Weights of a small transformer language model.
Size: MLP 2048 tanh GELU, 70.9M parameters.
Training: a variant of Adam for these matrices, 739M tokens, 5640 steps.
MLP neurons of a small language model. Each row is named by its layer, matrix (up: input weights) and neuron, and shows model dimensions 186-281. Each number is 500 + 40 x the weight over its row's rms, rounded and kept within 0 to 999. Numbers have three digits each.
A block is one neuron, or neurons of one layer that tend to fire together. After each block is what it responds to, as a language model described it from the Wikipedia text at the highest values.

L5.up96:419565534489517481561477439468484439550507534518494521479545514549524493511473431446404450481491525538516527567487587474458471417521492619528497429489520495447537535535501481502529518462494542433471558479570497553496517501467531455478515526520432503425515542497534524517547454527472494509
L5.up1588:456489534485509476572507480480586534476498500522489481490520449515458533561483447483433455393503517481471483473514518483506440491527491590500515444488482478459496527527496517505517514489484511511465494549524537560484477467432487469470503524485475557440530510523496491480550419547448505540
L5.up1618:477498474493502495533479520487567463476475496499434466472463380494514486574463445464484466427459530534524460530488544487490447423547468523497502463473514495489501480540470462531507485473467543496467519482552496595435515536521512483480530536522480511497519454524537524482512472541441469540
L5.up1841:451509477455546486529539431503562549451584506545406507487534506535481465493500467457455455446443513563482475529538481554479437420503509500496461514447488413532519580480494477454478469526479572471471461533514492578486535489497541472458479514479437530402494466505574464519511440512417467502
Description: Last fragment of a word split into several tokens, often names or titles (Supervis-or, Surviv-or, Morric-one), plus the possessive apostrophe before s.

L3.up497:414513522522428435539430488443546483584565502529486462491463563533508499499480476488404403516432461516479500483489533536470588508518480496478407460562473553487479517543549503504549549443484574467509530453531478460528440527506486457569508572602518478418459490464537524468538543536421488466
Description: Word-final pieces like s or y that finish a split word (Olimpiyskiy, Hardy, backgrounds) and the apostrophe in possessives (Monroe's); also restrictive adverbs like only, mainly, primarily.

L5.up712:486497508493511464438574539511535539523512504532513563470528557464571447542551459460513511538479486509467437470496557479523479463471500463528527516555466526541525448490538487512611501507458510541532488412525534456532479529593524481515438579530618499505493488482518515517492571527484460469
L5.up1145:589479504487568462467527534511562515505494500535473480444519465517546416396559435510522498536471533574470388541525545536481534491386560455539525540546457502527572463471508549481539532525489541493537465421532510544540448540435517493502399531550517547427451519461448453404478466564407490546
L5.up1264:455459497524514465452515438490506507560515479531492495469502440553507481451547449419407498550497502466407434524500533533473483512485511493495500481592454440509488395457575479510631533558495485479562503436495524503573422506516476478485528500500486485409529506486542473477520502572484504542
L5.up2014:473522497479519463437518588482546510460496508558520534507505497513530447534455505503496494544473509515506427525501528547536428464479490505469449500522478534532506474502483500517493573484488547481585439413496542513539423512528518515538491545508578543472469491493505460465488549546463497465
Description: Adverbs and auxiliaries between a subject or auxiliary and the main verb or adjective, such as normally, commonly, also, be, often.

L8.up205:444506529532469379446400530472458571497523529516472490508496459493553449440474525485540456575498453483512461475452557515522506463484520542504503508513510564507476453481509519551528493515467555533552478430501562515514500518498509454534494559446537504438534463506444529443588561497535475513
L8.up678:477539511537488486481557483512492493490476480525550468542544501523518428429500519522434438500452514521475467585468511559473477523515453585493522449492477512520442483477508545493523527505438551555463521502530559502527495529517487458490471538467458474487521514522517511507553441565527459476
L8.up1143:500484540536466529421534514502566521539477502515429485529505507472457521505521509511470448523456532562521421459475454525514527436462530529477470557468472507530540501493537519491525471451472450500456529477460470539557486490537471480529471504490516506476529546439480503485519496554543488506
L8.up1972:537474539512474539508509523517504535484555514536471523503471488486513435564511480485464416480447518507526472488485515492491495473491543560515462486417477557507387536542510518551495455492482496527476477460448498512522518540517522445538530562529463508528505461414491515503532461568533434502
Description: Words right before an upcoming base-form verb, mostly infinitive to (attempt to, tried to) and not/never after modals (could never, will not).

L8.up227:425518524489522491564537486468483482547544544541471559519522483540532495517509537538435417479449473556450473505501498555442480480569486513471430421451498447415482529568481455512476469507501560501485479465531553477485466499521517453522448552448500491483477532515516564541537533476422473520
L8.up401:463473447481578462464490488466534550553495471475476438564490499495512486513489499558511503534513498425476471535520447495470459430463490476528519454491450476488546458498516463599492486463540524521529477469554544528435504461548527433518517442516512524478501558514504571545441585477431505405
L8.up1044:480433505546487506555535422511519465570470512497451475521522500481478511535442429465481431515479576490527518514499535472510478520537514517493456438502470420564433454543467506479485568410423540443516501512580499469489517410496509454568537482496565555467526561508509548493459574472508489450
L8.up1302:457510484509487503505487371493564494573563563514466508509513494554545453499519469515469498503459430491466482460518490450536444523548485501535460463507475491504489486543479436474507467453467447429520483483511515447517438543454526454458461466491533538420539511548525512474447537519432490463
Description: Word-final pieces of multi-token proper names, mainly the possessive apostrophe after a name (Kubrick's, Moldova's), plus foreign-name ends like Qarab-a-ğ, Cantacuz-ino, Jan-ei-ro.